From a checkpoint of a small transformer trained on Wikipedia: RMSNorm before each block, a variant of Muon for these matrices.
MLP neurons of a small language model. Each row is named by its layer, matrix (up: input weights; down: output weights) and neuron, and shows model dimensions 80-143. Each number is 50 + 15 x the weight over its row's rms, rounded and kept within 0 to 99.
After each neuron's rows, "fires on" lists the tokens most often at its 100 highest values on Wikipedia text that the model never trained on. A number after a token or word is its count.

L2.up449:38 71 58 89 56 15 49 47 40 52 74 42 41 35 43 69 80 42 68 64 31 57 46 54 63 42 26 42 68 47 42 83 47 57 44 58 13 51 53 86 51 61 60 87 58 44 85 36 62 33 41 38 39 57 45 61 50 61 62 69 53 50 28 36
L2.down449:58 56 68 57 64 19 42 48 46 54 41 42 45 43 62 49 71 39 47 19 54 59 53 49 46 19 50 50 61 60 40 21 52 42 66 55 40 79 74 41 47 32 57 45 45 63 47 68 38 45 45 81 31 00 69 34 42 43 47 69 49 50 50 51
fires on: "y" 34, "ur" 14, " Ty" 13, " Sup" 9, "ill" 7, "ap" 6

L4.up413:45 76 31 44 66 62 88 30 40 16 82 38 47 40 14 41 28 40 67 50 31 35 64 59 44 65 34 63 62 47 50 42 54 52 30 52 74 74 44 27 39 40 57 86 65 32 45 63 35 48 32 48 67 42 67 43 73 56 70 32 57 47 47 20
L4.down413:45 21 75 80 34 68 65 60 43 73 63 40 36 61 55 51 50 66 74 60 47 62 49 40 43 29 74 63 82 58 45 51 51 54 70 35 48 16 76 52 68 81 65 63 39 38 74 62 33 56 53 46 27 35 44 47 54 60 65 68 36 55 34 66
fires on: " |" 29, " high" 18, "-" 15, " n" 7, " app" 7, " att" 5

L4.up487:69 56 65 51 48 74 65 59 76 81 54 44 67 27 39 36 37 47 67 66 31 40 54 52 38 61 44 66 31 28 49 57 42 54 58 43 64 25 43 52 53 40 57 59 38 50 76 31 55 75 52 44 43 56 31 32 66 61 50 44 63 58 27 71
L4.down487:40 54 11 58 39 24 46 07 39 31 49 47 70 52 43 27 48 73 46 49 47 50 75 56 63 49 39 56 48 58 71 55 37 27 60 50 53 34 51 58 86 42 70 49 50 41 67 36 72 87 59 32 51 56 59 35 55 62 50 77 68 58 47 38
fires on: "if" 22, "up" 14, "op" 12, " stud" 6

L2.up25:55 76 45 26 48 39 61 41 69 47 76 76 57 57 47 35 37 39 34 40 55 45 56 23 51 28 56 61 23 20 59 61 26 45 35 36 31 35 56 81 45 39 60 55 55 48 53 50 81 51 76 56 53 60 29 59 52 68 24 55 28 62 64 43
L2.down25:49 34 64 21 62 56 27 57 27 26 60 37 48 40 51 35 22 46 54 21 54 52 55 68 53 58 31 46 29 62 29 31 40 63 78 25 16 62 59 33 39 38 54 29 25 61 58 78 30 68 70 41 31 74 75 57 57 51 61 36 54 30 49 73
fires on: "an" 18, " by" 12, "ag" 7, "ann" 7, "en" 6, "m" 5

L4.up521:74 54 61 07 46 58 52 64 57 69 52 58 65 40 75 61 55 45 39 55 49 28 48 52 44 16 43 38 53 48 35 19 48 44 67 68 55 59 49 52 53 59 74 59 39 40 69 81 44 37 51 43 50 44 50 48 52 60 28 42 54 56 75 61
L4.down521:31 63 43 30 44 48 36 54 46 54 53 50 35 28 71 56 60 75 50 48 42 57 17 53 06 61 40 65 51 20 03 40 86 78 45 63 63 47 14 62 66 57 20 42 28 55 58 48 39 64 52 31 05 43 39 67 34 39 68 74 63 65 72 47
fires on: "g" 19, "h" 18, "f" 16, "m" 11, "if" 8, "w" 8

L2.up410:36 39 67 69 21 74 68 53 70 33 52 33 48 29 73 32 36 76 21 51 52 59 52 67 31 58 54 66 52 73 27 46 51 27 39 36 34 58 48 68 64 50 49 44 49 63 53 52 48 45 44 37 79 48 43 44 57 62 45 54 28 35 65 78
L2.down410:74 65 15 15 53 55 44 59 41 62 82 44 57 67 51 48 38 35 41 39 60 49 43 48 60 31 35 49 50 43 32 46 32 49 41 37 33 46 35 54 49 46 38 45 32 24 61 32 34 45 49 26 38 57 58 60 55 30 30 51 62 67 48 27
fires on: "an" 14, "le" 14, "al" 11, "ra" 8, "g" 7

L4.up683:43 38 60 42 57 85 69 65 44 31 46 37 05 35 62 57 62 67 54 43 67 35 75 64 36 47 15 63 58 40 70 55 55 32 39 53 73 79 29 20 48 28 42 41 33 51 53 42 24 59 42 37 44 41 67 56 83 48 56 40 32 49 67 74
L4.down683:52 52 28 67 53 63 35 79 62 45 68 31 57 83 59 76 42 63 77 57 66 50 61 51 53 53 48 65 36 23 09 34 46 60 23 40 36 25 68 61 45 67 61 61 63 75 51 41 55 48 42 65 65 59 36 46 45 00 50 68 40 34 63 46
fires on: "," 80, "-" 15

L2.up92:33 52 52 37 33 85 62 29 55 38 44 51 65 53 61 55 58 43 61 38 53 45 66 24 46 38 45 43 33 42 54 25 54 64 60 54 24 56 56 41 65 35 64 56 69 65 31 60 55 52 26 53 64 55 54 53 41 74 36 50 58 54 63 41
L2.down92:32 68 23 47 57 37 41 80 53 61 57 70 31 52 32 14 59 25 56 31 42 49 48 58 59 61 47 17 47 32 41 46 52 68 41 46 66 51 24 60 44 49 44 21 41 47 54 33 54 75 55 40 61 82 53 37 80 40 74 51 60 46 40 38
fires on: "ed" 17, "ated" 11, "l" 8, "ing" 8, " of" 7, "ted" 6

L2.up424:52 64 51 41 78 52 56 47 70 66 59 81 38 73 55 25 33 23 62 27 42 38 49 24 43 51 72 74 60 36 43 46 65 34 45 55 28 48 36 43 58 59 29 61 67 25 76 83 68 49 49 68 56 32 48 37 33 42 72 24 58 51 46 33
L2.down424:48 49 29 46 53 75 40 66 40 32 36 55 62 51 42 60 48 55 29 31 51 55 16 64 50 57 76 34 49 45 22 19 41 62 32 62 55 45 61 61 32 47 51 54 27 43 31 42 46 56 57 46 58 31 36 38 71 56 55 53 73 26 54 56
fires on: "m" 12, "le" 10, "ur" 9, "ir" 9, "en" 8, "ut" 8

L2.up288:75 45 70 50 68 41 92 41 65 71 70 64 51 52 46 58 64 46 65 37 71 69 55 50 48 57 74 36 41 41 39 61 77 27 46 35 30 47 23 59 65 41 54 44 44 39 34 34 72 50 72 53 23 66 58 41 50 65 39 58 46 23 78 53
L2.down288:11 45 44 62 59 68 55 45 46 31 52 52 11 52 59 34 57 36 48 39 48 16 48 39 40 67 45 59 46 67 70 31 49 55 46 73 45 63 43 46 70 33 39 24 30 67 68 44 55 27 35 10 36 49 83 42 36 52 55 44 63 34 26 47
fires on: "in" 28, "ic" 14, "at" 13, "In" 10

L4.up351:52 32 39 22 35 55 54 57 58 77 36 48 64 46 44 51 27 53 51 56 37 59 53 41 53 48 70 65 41 72 24 35 35 51 53 38 39 36 56 42 78 61 45 37 38 45 53 39 56 55 62 18 57 33 48 66 63 32 12 49 37 01 45 69
L4.down351:55 37 26 45 31 27 18 67 60 30 43 46 36 49 85 45 50 55 74 50 53 22 72 70 43 50 26 51 32 57 57 32 45 43 53 38 47 56 66 62 54 42 56 49 38 36 52 44 62 41 37 63 69 47 22 36 27 50 53 60 64 49 56 53
fires on: "–" 31, "-" 21, " his" 8, "ars" 4, "im" 4

L2.up433:67 54 32 51 46 58 55 83 53 58 28 53 41 69 36 48 49 47 31 35 83 77 29 54 31 48 37 56 78 27 58 47 38 48 55 39 37 74 37 51 27 38 45 56 63 58 65 39 69 57 27 46 49 44 32 71 42 70 28 48 38 37 36 50
L2.down433:57 67 24 33 52 35 50 65 46 69 38 24 45 63 32 41 36 69 37 55 36 45 51 68 31 61 52 57 35 32 47 39 75 48 30 36 66 37 23 51 50 42 29 71 54 63 53 46 53 53 43 38 36 45 78 54 00 69 55 63 42 70 24 50
fires on: " f" 100

L4.up431:48 67 64 63 64 41 44 55 56 76 50 48 62 24 58 71 44 21 49 56 22 25 41 58 44 21 42 48 38 52 47 45 33 54 35 44 51 68 52 35 48 24 46 42 51 50 70 35 43 40 54 57 71 56 43 42 63 32 56 67 36 38 15 66
L4.down431:56 53 50 63 24 60 28 44 84 59 75 22 67 26 43 71 51 57 83 63 44 60 37 55 35 35 60 57 71 60 74 75 48 34 49 64 43 60 57 49 30 42 22 37 49 82 54 31 33 58 47 59 60 34 62 39 25 51 56 69 62 34 45 45
fires on: " be" 29, " left" 7, "ow" 6, " w" 6, "es" 5

L4.up21:57 62 53 30 87 87 50 66 49 62 60 62 64 26 80 66 36 45 46 42 31 46 39 34 44 71 60 78 61 49 37 36 34 56 49 53 66 46 53 53 65 75 42 43 43 41 63 69 66 41 41 40 56 63 80 42 58 76 76 66 56 75 69 56
L4.down21:52 91 40 52 39 46 41 60 44 40 65 66 47 49 38 58 68 52 26 52 58 50 40 48 33 40 26 20 64 62 40 24 44 79 35 59 11 71 37 42 17 45 52 62 33 46 29 59 86 65 63 54 70 35 56 42 45 56 63 46 43 43 48 51
fires on: "o" 15, "os" 12, "m" 11, "un" 9, "as" 8, "ad" 6

L4.up611:28 34 50 54 31 53 32 65 46 46 28 21 63 42 25 41 53 77 68 47 47 51 68 58 43 44 69 66 33 68 48 53 57 62 48 09 47 12 32 47 66 51 24 48 37 70 50 83 40 53 44 35 60 51 26 30 50 64 46 38 45 37 39 54
L4.down611:50 30 26 43 55 49 66 55 75 43 51 60 39 74 54 40 48 26 73 65 41 42 46 22 61 62 46 65 33 68 46 18 52 54 69 79 46 51 34 47 68 29 47 59 20 29 66 62 30 70 65 56 50 46 44 57 26 50 23 15 44 67 68 49
fires on: "g" 25, " she" 11, "he" 10, "ra" 6, "an" 6

L4.up516:41 32 63 33 54 63 45 67 70 61 54 41 38 33 60 96 25 29 47 32 64 64 26 40 43 77 52 56 58 49 13 64 28 73 60 63 60 55 82 50 50 37 34 69 71 65 75 49 41 53 29 50 56 54 46 68 55 56 56 50 52 55 41 56
L4.down516:63 53 50 75 55 61 52 51 41 39 53 65 31 61 42 61 33 76 53 38 47 75 72 41 63 40 52 42 69 65 28 47 89 67 35 34 65 45 41 62 33 38 47 80 34 60 57 56 16 62 56 77 39 39 47 63 54 48 51 47 69 55 68 61
fires on: "un" 15, " ex" 14, "os" 7, " us" 7, "us" 7, "od" 5

L2.up390:59 43 70 60 29 71 68 46 58 50 30 74 35 15 60 44 68 41 71 45 52 54 60 44 47 19 33 54 69 47 27 36 30 02 31 48 69 81 60 36 51 45 76 60 55 65 59 43 59 38 63 79 45 39 23 70 37 33 38 10 53 56 55 58
L2.down390:48 44 54 28 34 60 78 61 37 54 72 46 43 43 42 44 50 34 63 48 44 42 66 66 68 57 64 63 36 47 41 45 51 48 70 35 43 33 62 35 66 17 47 60 55 29 54 43 71 75 63 42 21 46 90 54 38 58 50 41 56 21 61 58
fires on: "en" 21, "al" 13, "h" 12, "n" 9, "alt" 7, "ast" 5

L4.up582:60 67 60 52 57 43 85 69 74 54 90 52 58 53 73 47 43 63 28 51 41 95 30 35 71 46 47 65 50 52 46 68 51 53 60 50 57 36 46 58 57 55 81 43 46 32 39 57 72 21 26 63 47 43 59 76 39 58 39 63 30 48 52 49
L4.down582:42 52 41 64 40 62 35 42 04 48 46 65 55 56 67 60 59 43 61 50 52 38 72 36 26 32 59 40 63 17 55 75 71 75 47 37 39 32 44 63 63 69 26 78 48 49 74 52 30 61 32 43 39 46 57 51 55 65 59 56 57 37 48 36
fires on: "ing" 23, " The" 9, "ult" 5, "s" 5, "ist" 5, " film" 5

L2.up348:32 70 45 74 33 54 50 34 47 76 46 60 34 49 36 50 56 61 62 44 38 48 41 38 69 75 60 83 49 36 45 56 38 27 77 59 65 55 62 39 23 59 56 57 44 53 65 66 62 32 55 60 61 30 28 60 25 33 56 36 04 48 52 57
L2.down348:66 35 80 67 59 55 84 34 36 43 45 44 59 41 16 50 60 60 42 46 39 45 28 22 34 49 36 24 35 41 52 53 40 47 61 18 27 62 54 49 42 46 59 53 25 32 58 43 63 55 56 49 56 54 47 59 26 32 57 11 65 30 50 38
fires on: "ast" 23, "ill" 18, "n" 13, "ar" 10

L2.up739:46 37 60 63 53 75 31 29 30 37 49 41 43 42 59 51 46 48 23 68 58 59 57 39 52 48 33 53 15 53 62 45 04 54 54 52 45 53 73 79 49 45 49 40 70 55 72 56 49 57 40 62 60 33 58 60 43 39 41 39 71 60 74 61
L2.down739:43 35 28 73 41 52 84 42 38 44 44 48 41 72 62 41 63 44 63 43 49 72 61 80 50 41 55 55 54 65 45 56 63 41 11 37 49 39 59 41 55 50 67 64 68 52 46 48 52 65 59 35 30 39 44 56 62 44 74 53 56 44 40 64
fires on: "ign" 18, "if" 10, " ten" 9, "al" 8, "j" 7

L2.up515:38 49 54 68 52 41 40 22 38 28 26 37 55 53 60 28 53 48 71 65 61 46 48 34 55 41 50 55 44 34 38 30 48 59 61 30 59 61 57 53 44 29 56 44 59 60 37 65 68 23 24 68 66 39 61 69 55 43 45 34 58 35 80 86
L2.down515:34 63 39 49 29 65 66 67 51 38 57 57 46 35 38 34 54 62 56 88 54 72 44 52 47 59 33 35 49 56 58 60 49 43 29 44 77 34 48 58 46 20 48 36 53 69 52 49 25 67 46 37 33 64 46 22 53 55 66 49 49 49 62 54
fires on: "if" 20, "al" 13, "ric" 8, "ition" 8, "old" 5